{
  "num_hidden_layers": 12,
  "hidden_size": 640,
  "num_attention_heads": 15,
  "num_key_value_heads": 15,
  "head_dim": 64,
  "intermediate_size": 1728,
  "vocab_size": 14046,
  "hidden_act": "swiglu",
  "norm": "rmsnorm",
  "norm_place": "pre",
  "norm_eps": 1e-06,
  "positions": "learned+rope",
  "rope_theta": 10600.0,
  "rope_fraction": 1.0,
  "qk_norm": false,
  "attn_scale": 0.125,
  "bias": "none",
  "tie_word_embeddings": false,
  "parallel_block": false,
  "init": "normal",
  "init_std_qkv": 0.0207,
  "init_std_o": 0.00346,
  "init_std_up": 0.0207,
  "init_std_down": 0.00258,
  "optimizer": "muon",
  "learning_rate": 0.00694,
  "lr_mult_qkv": 0.5,
  "beta1": 0.95,
  "lr_head": 0.00751,
  "max_grad_norm": 1.0,
  "warmup_steps": 200,
  "schedule": "wsd",
  "decay_fraction": 0.713,
  "decay_shape": "sqrt",
  "final_lr_fraction": 0.0,
  "batch_tokens": [131072, 262144],
  "max_seq_len": 512,
  "doc_mask": false,
  "train_tokens": 1591000000,
  "max_steps": 8692,
  "dataset": "wikipedia_en"
}
MLP neurons of a small language model. Each row is named by its layer, matrix (gate and up: input weights) and neuron, and shows model dimensions 245-340. Each number is 128 + 24 x the weight over its row's rms, rounded and kept within 0 to 255. Numbers have three digits each. A neuron's up and down rows have the sign that makes its largest values positive.
A block is one neuron, or neurons of one layer that tend to fire together. Before each block is what it responds to, as a language model described it from the Wikipedia text at the highest values.

Responds to: The letter b or B as a separate first token of a word, often after a quote, bracket or table pipe, as in "b|oth", "B|allymena" or "B|ustamante".
L7.gate202:166125155094135148110140134150113081130148137145057114081117119147133151117146138114114126156153154174146135117139117151129156119141160136113117137172104162118111079137116102121153137144160083107155135104059135124126116130098085114130123067126121164155127109117112158138089088141128141108
L7.up202:087118130128154145115132112138148136188168166113113120132123161067133131120104161144094101146124138152123172156170134056118136109151111104134095136123152120096137153130143136152137139155163137083137118112125127133129119169116113102050128132137102109165147121160106083120109151114135141130

Responds to: Final word of organization or team names acting as a collective body, such as Ministry, Administration, Commission, School, and team suffixes like -ans.
L9.gate70:121113168145111121101098108131152138138114115130170113135060107130124112095128119148122135154124126169138141131155124127106104092092174181140129161179103113152133104155116163131112127099125110107116112141103119082117140134114126112108158155105119125107166150149137117123128111097112115123
L9.up70:109145116130130154124149145098096160120093120137120131088105105117132115098144135142151107111083152152114056175145131135129096160131122170109137126129101174175146121118087146104134092157149144112102113114098147134162158120128087135110125140151114092162128155153099163115098126144101119125
L9.gate159:137134075125107101127100168158158160133163137168102045109138110068123129132125150127123158088151095181153131091119155122101081134098177147125104096149165124134157150118106180117117116080140118117123127129105121114137091117118108133118112135161145123134067154145145121098110152068150122152
L9.up159:106098130110117112140124147106122086177133145136138139128089148085110127134119127162110123113142110065140154180120139129153151119127143124112145117156116124147143108109109118160099110152149134150131107081135144169123095098145095141112124116139105108180105123159120083110124122154074119188
L9.gate170:124136097126124154136137160110108091154135108126122115164132108104111100109143145111147115123138131130135130117128133106146096102115125138111133127147144137122140122145116142109142125136128128116123160116107118169138099113187130110116133152138122147128116122174130146121173156104137151155
L9.up170:165146150117133162101144141096095114190140123135131126091145136098139149114135122111095117085139090085148130160063121106132101134132153140117127164139157138164090125108112143105096162133155166109147122093096154120134116137133090134099161148147136155127099111074084083098120157141122108109
L9.gate327:132140080095109141110162104134106151080161148138130116148122108113133109164190161103111137112108138134121108165106154175102116133101116125104139134128123095121187118128134158138117138150184122128144113135128144153103129136121145107157077133114163135151126085144134116118148176160172158149
L9.up327:090099129112112108152146107141133139149138097129112168148132142120111143105148097127142174143097119125138144136100125154096104111128140134140129173141128147149131143123128104096138182129147121119143141128106187101116147091129131120136113157137169130108138148159133154136117095153152139125
L9.gate807:134131145084090161148149108171185136163133156114147108146142155123174119144137158136115129102129113123137121114109102127145074111132154155110130124085129136146093128082121151125172105140125135134149129131145128143138090133168101131149130168123125102095193103119144118129175150145094128178
L9.up807:136146086121118102110115130107120143139170100123123143168092137136166126178132129127131152105092120117134123149140167148158118131106149143134151159097113117121127160123157150137164123083137137146145111129094125115101121142109108092160087132141128135143099147112130141137129114142159123104
L9.gate848:132119093123072125138099093145129104123176119096133154146081119096132102153125154140167183118167113138101130120119155064135115145151121104098116132095137099102139153152136165126095143126121151118091134112123200161123138132122109143134078125126100127153145073137114120123119126115111138128
L9.up848:141102098101133103133090122086134135126126105145133154105098139159124100087129134151161131134124170117133093079164140142114106120151147120151153117169126130133135120161138140135143104145112132145122144138161134150122129105109131150117106142130145140135125143168154079158158081115120148160
L9.gate890:136109156110150110154111087152091146109147117107133133178145166181116098099125146157141114145104142139115174123117126090127142105123145165133141159172138142143116168150122127139131084146153160139106164159133154098127137149114144117114101160113122148137110149132132150108130121097171139126
L9.up890:123118109181103151109125162133108134137083168156115168097142172165098115159159190101122100105121146166117104084151143119114125107114116125148168136080115122084133132160139116135093132091121150119127093100097109100118094115114142135137140107115139120111124147116121119133148157153119136184
L9.gate972:107137125102135148150152168128099117133166138131148140161121118148116146132112114155131141113110105152118142114115145097165124106104162147128131138132139137099122172121151156114129109149138118156127079131130165106141127094137132131153127146097099106138157115125134121089109109154165122210
L9.up972:158090115114183122142142124139104107178167129141134121133080111131106132120131137088143189123176090160120126161131118164132100137118144134153091170142134118121111132111148167142093158125138125141142181076130096109136090158126129124155157113121118137160148127112132105108111157151136122170
L9.gate981:134136122084121112143152099138114095121122131106177102161133097169121159119192120084115121120115151133112122113077094122091091128131116125128108132093126174154174157126123201131129110115184096112103118142114149141144120146150167166163087179121142107150121184134140114139115118159148133114
L9.up981:157142149082101098104120069097121165168076126107138149118139146108150098052130172132155142129134081190094130087075133143121117105179087100147158187147104091132134156116089157139117052118120108152113122103131134092120103123165126118137132110131113099162136172112162103118126116144156128108
L9.gate1006:114135117176159150153104123149105113165147117152128118146123089175129124103137129173138101098111077090146125115146119090134119086141108144134140112123154086130084127123125115109130120129113041097124157144130126165095112117139079137125148109154147133117113115107145108098127121131127156144
L9.up1006:119104116093124118113097147131122167118149148146104160112101160161082178145160177167114163109114165101146124150101132150144166129116136153128125146118101120193098159118163197135102128151135111066147132073129125118104092151124121181123115141161167126151076129162138110156133097102095140140
L9.gate1152:135181147063121106172108124121137106143134128110076118114104144096146145101120127115120132142155156134105104144154119104103115126143114178099180137128118113144127187140115149133108103137164155134127085153137163107174101105131163126115120118140122135137117152104110093128150158160123106110
L9.up1152:122132113115142115145076139099128123115112116167152117157122166152094130135136132112141153133153127114104081116145149106154088169164136126140160169142141124110141153108117159115107090123126166114119124161115110102129121078162153166125114149182108135155118149106130110134163143117123148119
L9.gate1365:137129166119126170114143090102070086136126152138141136187139151123118127150106095079188120172153144111158173118136096109093118104136117158167131158131105139133118133081131126120155153134137179121140127134138123134121109114143152117125146127136108120128177143119143080112138110114142124104
L9.up1365:119134141109090119126097126147068071119128122136133108139136145134110155147144102129130133132157107202119118136157136117145122106137152168095105145117166120165164163146122123139128109161175124159129147135120126118112128102153114144126114140156125111111133101147107126115096138109148152155
L9.gate1367:137126113114107153159144152125117136102102135131118119128066146076161125149105128134104137149128126123102117129132086115092095136131120171105134172135147145123135143106118170119142161134122107085093097109159116134144134122134119139066124095081103116137137133109147101089146127106145151125
L9.up1367:127111134116128113098151110142097130130123143084142135127112148105128109147108134146116116125107109108122132124133149084063138130142065162120146130136141132144141140121130149128084116120157118072107095117133092110143090130140136147133129127108105122165130138125085118120129107102124134129
L9.gate1453:126137092087116130140137108106134117152099147143108137153146110124134118129153141123118135141152166115125135145151170143099146124165134163151104139124123120130143155096092142119165106148146142134121133137091145142128094124118075097118140145123074123142075150139163157148138194087118137124
L9.up1453:141130103125113155125143120085134150111131196113135162167137132128157127107138072168114116108108130142142122151105109165112120087121120143148118135149103145118098135138172126126106115154145141126147121139109144145183115130145130112146102153149148086090119120135152112095112143159097149134
L9.gate1573:143165151105137117153146136124157146139117133091079142143123113103123137132112124125146163163122135134115145126138153130130092101141146140106146178128121117110095119122139143054141158125127154113157075139090151173173115128142160095163145151099118114103092112112192132093117093100165138106
L9.up1573:131123129165132110120094112099143155118104149127128092167140147184125115137141130115112109128156149099198135135165131115107123121122097133131160121112172120117143159103182093099179160149149104146132101134091098096127120133153095143110094081129148125133109132117126126139125139095155157129
L9.gate1708:136129121150115139136152188088135136140143166154149115080122101159104085172123126112129135124154167126115115135151132153137160104133145106101147142142160112114093114095116174138129136157128119150097095146091160134172112155108133124160144155147112118134107126157128089122159137119127153110
L9.up1708:091106129110139133124117176125089115120138158096142156082083202117111146120104103124129089170161121162140118133125111100076136093146150160109141145139090136091121076138137125168129134162166129097121090128106116147117111161143100087126100083154113101124096137133097135092130111092122118143

Responds to: Final tokens of news outlet and institution names, such as Post in Washington Post, Times, ABC News, Port Authority; weaker on role nouns like envoys, taxonomists, secretary.
L7.gate1682:145135109164103122182102105136125149177136174146103130100140120135121143116139133138078097123149190062118079135116130164139086141139118096147091138100107110173129108092107134136122087130105153115165130139128103122130151094124099134126112096160102137128113147148099133120131140154145134200
L7.up1682:110121131098119130135095106108083139157101141166070144124157113079160168121133148143099107134131153115145131140115116100103128117106113155168103139124121147139173219130118149098117098176148141142119164171127152097165136087129085107122148133113152102125095125127115138154122161112172104112

Responds to: Final token of a multiword organization or proper name, often the " (" opening its acronym, e.g. Food and Drug Administration (, Vertex Holdings, Venture Farms.
L5.gate414:147113135112161159134145087100088126122153141120157122126138108141125092178127133161137107119119136155137109125150089118125120147160127131141115127113126141105104142146128148113124164182093088105103066100129156142149123112112125105119119161168133108138126144111125122126132131110121110155
L5.up414:131169095086101160141107085163136114152155173120117142155148113153136120107118127122104133103148174104101095163099125097130109140159097155158172172106091105116126117123128152138106141137125068088100121133147128134136147092090166123114131109110113100137150149139087163092154113147148100112
L5.gate446:124133137149125127126152110144189157144133117126143100105103083134157134108135170117111147077094167135172100074082125151121127121098169109095124127131121134169108148122159105104132129117131134108115156112135131140122141127130122138148107134132151140190149117134120150123135113122151133113
L5.up446:097128116175106186132122134125143159102143072119137148134089125125134073110135159105110157101136097140146135176137130116109139097135113149115112148121154135120120134131153156123100109131115134215104097105137140116149145152105152149146160141160153097134124103101140105116130139145129088148
L5.gate569:141128108124140122092102119123154162139143123115096147142128077093162144126136151141157147136113146167175158132128140119124078151160177159122153120126130158143137129135145145143107134107128070123123088066094103100118119080124110111120076136123137179146187104138107159130132122161154113161
L5.up569:112141178132123139168116119145117092102147116115121145130159106135156140125139121143134149141089091125189117075155133122156148134118124137213113145136110132175148135101169153100136123136123102134158145155111102072128168128124135140115162149107166136169148093098123137130162143093147166183
L5.gate627:121149130142118122140140161102114128101106067158153100102113168096120148134154122120155090105139144161124125069145149112135074118114127122140156138114134150140180086108113148077076136115129154136135137134111118137130141136128091094116142166140107133106134113110120119144157137132094104118
L5.up627:110111098130158168112136160124115096183136129134151107133103106142065132112134140104071082133143135140127109092121168116132107112111177084139120169131151105123131122101090137137107131066165122138131095128151166144122154124115101108170139123134111123141171122152110141126155125123120098148

Responds to: Short word-start fragments, mostly "b" before the rest of the word (b|achelor, b|iscuit, b|ordered), plus abbreviations like c., b., GF.
L5.gate654:126138158135119153122105137153156133153103156123141134129162114146119095053153109147155099082137141172143096100123108137152111135131156154167164137107147114134126134141168117145154118172162114157130158134143147144047102138130129124139140102141133144139144122148071150099129100121121116125
L5.up654:143133114157106145078131106119128129087162092136140125141133103118100103135103106118086117101123077136136154106115119132181098092107130132093145139116115145118143141127126138112102110139144102118135137094119102168150090112152072107153136118169102134147150125108138134148119110134174138139
L5.gate893:094143101143117154100138100133116130121119124118120133151121128143100078106106102130112113140143183142131110123110104098118124169124131111130171113153124097136173096139118119131125130150107101115131099117124115136167151096112121131148095118117145169091099149185125117147154150112087128157
L5.up893:125119117125163087122100097078094151156114110167123136142126183182096158100115146134191127140107124127102187108144118126128111142138150059119128084124135152122158111151069114105144140126079105152115137104140137112128170104144142114120160161142125142162131128133140139133104144139148116127
L5.gate1098:126167124135167139061080137120112117079123150104164128161107112134073146090135171084173100172154131120113123127127116137150114146095122158131160109112064123181096163138148125160097124122106145131148109092136164140118129153131107127146145086117098139154103094129092164082108145125105149135
L5.up1098:087138146116132152143128123104072088131173135117125171116124120152149146112129120083128124138120132091113081144162164109132164138129137097114127120124106131118137161149142124125111155112150148055113104118109138111179103161124141125133159143130162154121155132057169133145124153134118148099
L5.gate1187:105089139115172107113107087090114150103139138110117111142135108132105106127139107145121075105105162130192105123138039118110135131106123122127156098116155110131089152162175126109109103139118123114130140134145135111127131118146123127138142114126132176092117100132120149135109129126118086134
L5.up1187:168064131123149170113134125121141170149143111165128127152162092130102118141141112157125074099126118152097104108145136145105148140127164135146147134132145118150120146115136086116155069140142087116095095110081156132132107133106142128130126115114159152183132139094142166162108154135113173128

Responds to: Single-letter first pieces of split words, mostly b or B (b|oss, b|ubbles, B|agh, B|ibescu), sometimes c, g, p, or short words like is, was.
L9.gate211:104143117140147120139125113155145172154158097130145137171084080125124102152152118134132148193107131076112135141120162134116096163147147131112118069105092142097087104129140101123088108118094124108161111129140146141134114137136140155146137116108112151166102141096153079101127143111130124099
L9.up211:121157117165131142124085110146157142125099136105091140139127154100129149091132114130168131165129111098133131114099113129102112117120153096129105093114116115087141139110139107139073134155174098097124126058189111115133152113111138145138119120133152122129108180125142113128118095140129133088
L9.gate474:111174129131127113077143143135154119127100119146094079075144109117152136107103124078121137107146137136123110144155162124124149106101161144131113122105156114146129138112112087149113090172152106106148121177098158135144138107128082123138183147121134121146138170140112150134155129126076132113
L9.up474:083142142106153079156148108109177134150121188126148118140103105160119133074152130130125049117092136129092084154106139079119118151122133148146144123109144093159117120151137093124127114121096136109163111131156104152131108136091155156125127098115134119128071145161122121110158153105096145109
L9.gate498:147135154131108109068136128142151125114147098111142094126154131112102118132124101166107133156139146130140166157144146142107138119119084126110110111123129114132120144078140121114180138136101150125112105091115115150073147114111121115172146165153115199169131131153085129110112102121125130146
L9.up498:127134131122153129078114159129123121122144126140109141162129087123127121133126129121100159113134161135159148149155167118110190135078120162123092121126112136157127143090172145133147135096092120149117119144117115123156101135135135126108147127122120144139127111097144112099126102138131188125
L9.gate553:164093087107131154169143129116133155123116157110141060122141137155157116073120108109136164111115109126113169062121097108093152142116120155159117166105158119136123134123133144126166133111104089120150124122152095153178137124110115135096136126126117140131114098127082146120114122125116117142
L9.up553:111139124132143175115120144134148154146144107124114080095102111126121123135128083152090112130137146159105119112127143170141136109104137127159112123126119087121137125148127117120128094143135135161105128142126132109155111147113146105152141075117145148129136147170160122125101126130116128133
L9.gate600:142131150124192134108106113149161127076099143154141114165150123132136162129137126128130121070157121129094123138115091129109145099121141131159112102112132122127155151144108094109120108169160163158106138094087158129153132124127121125131112103168098130141110141148117120128167128111109119126
L9.up600:191110197165106110102138146175168172160088142144093153136139128180099156131149134146120172168121111136112117097137150118153129097110155104158147161131116089143093160129132076160171082143101126100122158119134115123115153136138108146181132122113137153139092104115083159133180110137150099179
L9.gate644:174110127177156154131114153165121103157145119068126122132155167133100139117121110104092097137135088162080130092152102092169092170100129142107093080107129131109167115089121088111100106120184147114110105086182116138138129162098118124163138124136125130154125147120121148119124131155132118141
L9.up644:074154176121125141151147111136119119110148109109114115108128121122109147115102154097114131139105100105097141119165119119128105124124113113142094126103161154072152133134118137144148154166129111142160120112156100164134148124152126124157168107095134143162104161139118095141138170161179144123
L9.gate775:103131118126138154134114111115112099151121110093092091135119141133119138115113194141128161205151129142071133111100106155160125110126143098124128108081138144119114154132095123125100138139163105128134133106132102121102179130119164123154125114108116165125125173093159100116165079142144134070
L9.up775:133135116129129105153115189107134126126152133117139086149104143118122145117160086125076123138101156053091120136172116129124072117108144145184139121123142113165093148129126088126098118107183133128160171167106122087108115144148163088119118141119115168172127105112137139129153113101170140105
L9.gate823:130146078103135128152139171117114125128127132111120087106135143091160150135097117138084126168095106122153189102147158138179110122129153099159153126148105118157108119151104126169142132109138159089154141125099143156122114115124164143095173134116128058119136156091149126132156148113122155109
L9.up823:145131129117108092164152152095098157124114135124130148139160141105129078127123131118132133121115143163140129105148173133150143116155131139130168132114127102161104146137120138124126107142120144132153133149126105123116115101144123162158137089141102166111096106040102142139093171126130127132
L9.gate1007:134163135129122190116114129133136098134135136122183131132079135123112155145133108137113097135111131137136143146121120092084133131159108132148113138112111140075160135106134171105132100151181069132113145122141083143135145112091100125144099085104158154095099077135105105122081130127098179102
L9.up1007:189173149096104160176129144094099132088139092116167142114054111130128116137146117155104133124125127134128167147121139145104110135198088120081126109125173127138114120148106110112140110173141114160132104132084116139097098119113105141109145103128103126147107102123101136074144109121113148163
L9.gate1021:147133090101138119080108171119111150160129145101134098144093126155124167105112135136164149131185125146149147074166118105125107074146171132153125148128132122149141093165167136138164098157059119119110117109140149133107149126096149140123140124153140116134134114107130132133174126160129120101
L9.up1021:131121124157136142099164124128138119112126100125139127168097137171141145089129143116166117091149150108137121080159122163151120130127130122146136140164119168134140139134173121094138088117137112116115129177118119125139147147134161134089160153109162136109160110108140172179112138115162144164
L9.gate1250:167078156158156171156142178108113113142086139104088115090119137128121127114120106171108131171183158166118146146164121085148115116118142109123158119152115142093168123123151127113133086132134158128111131136170104160109123140071159128136129106138111115181132141146106119130115111092122118148
L9.up1250:139106115125104158157164165125146159106100110131113110114138125108111129123078145158132146180113097176112181149137145181125131139141152108111102115131156157143176114105142139186165116083144124136112149095175136163130199134074165121159126128114142145137145111126111115135109129107136144128
L9.gate1369:168116057127137133141114155119136126087148125114104151131124129145158067100115123114104131172116123113140203127087135184157129128125168124118152148121171077119132126117143140149129127141134114107148154149114130122091118100119123160113127140106126121153135136089111130118152165092126139142
L9.up1369:120090111137139142141110120174102114112131173106099140128140134130146067106151147158105093105107165093137128095184171121089105116094138171123139125111154116130105121139088095122122145163131151106131147141154153148105144097092158091129139125147118128141157120165111118132076108154129131144
L9.gate1412:146130148142130144139118156137122143115138135162121129127064120098165138131119144099089110095098083152127099102123162123159098117103124173130142164085144122116164110151101100116082093124116099141128093130159127155166127117125131157132122100134130096118165120108094124150119132131139094123
L9.up1412:159115130129119167155152146117134148124107112111132083121143100138125137122095101119135132109091130175155136147138147142104135155157155121101173089146146137120141118174172157126144121112105114129152156142145157086148140123138127129169126123132090128113156150100157107152158154127114143129
L9.gate1422:117163108097128092135142144137101133135112164164095119144128099134126141120182127146102095133127110119137127157114096083122082111115143125143119167078114128134136107155110108148151060127086109119156161196123095110121132121121100144082159125096108202164111107136101098151157124111113139126
L9.up1422:175137137114102142154105119133144142129126153113176127157126122124102174138108138157128153106121158167147168125113108117113166094140104138125148133146129128157161128121129136136144162106161124134091111131155100123154140148137103116137156124156138116123105120129154080137132096134119154167
L9.gate1674:117111124132153145176123120132117138155136128114126111119186121115127151139172157135139178166159111126109139135151093167150101127133185136155150106111128173158130120110108144145096055094135118065131166106145124085100165147170125135110124152121101108071130090164134128131157114130152141140
L9.up1674:139117158155136118137158138126101110083129157129160112057114094124139114154116108101084093127132141107124131185126123099111111113132136114114072115115109125161122099093108128111152100168113112127149114167115192137124088127115128148154150113140126116153103144156154154146178141175121107123
L9.gate1696:157139092099117174132135149141086130073122156154123135144119146124124132119143095141136126092128146126150185167137144110087132145139109137142116108141129157089150107118136118125117145098156146148045128131131153143158160140115088134103099126161124109148134121098108123155150186145137096122
L9.up1696:175111120171138139110120133129122115106088131108164160109149131130140093136161103156131094126115149163140171121131122116122146131112098118114087155139126159142144106078107109123135138160138159192154107111143164150095125163140145108118124125043124134153163135143081102146115174128147146154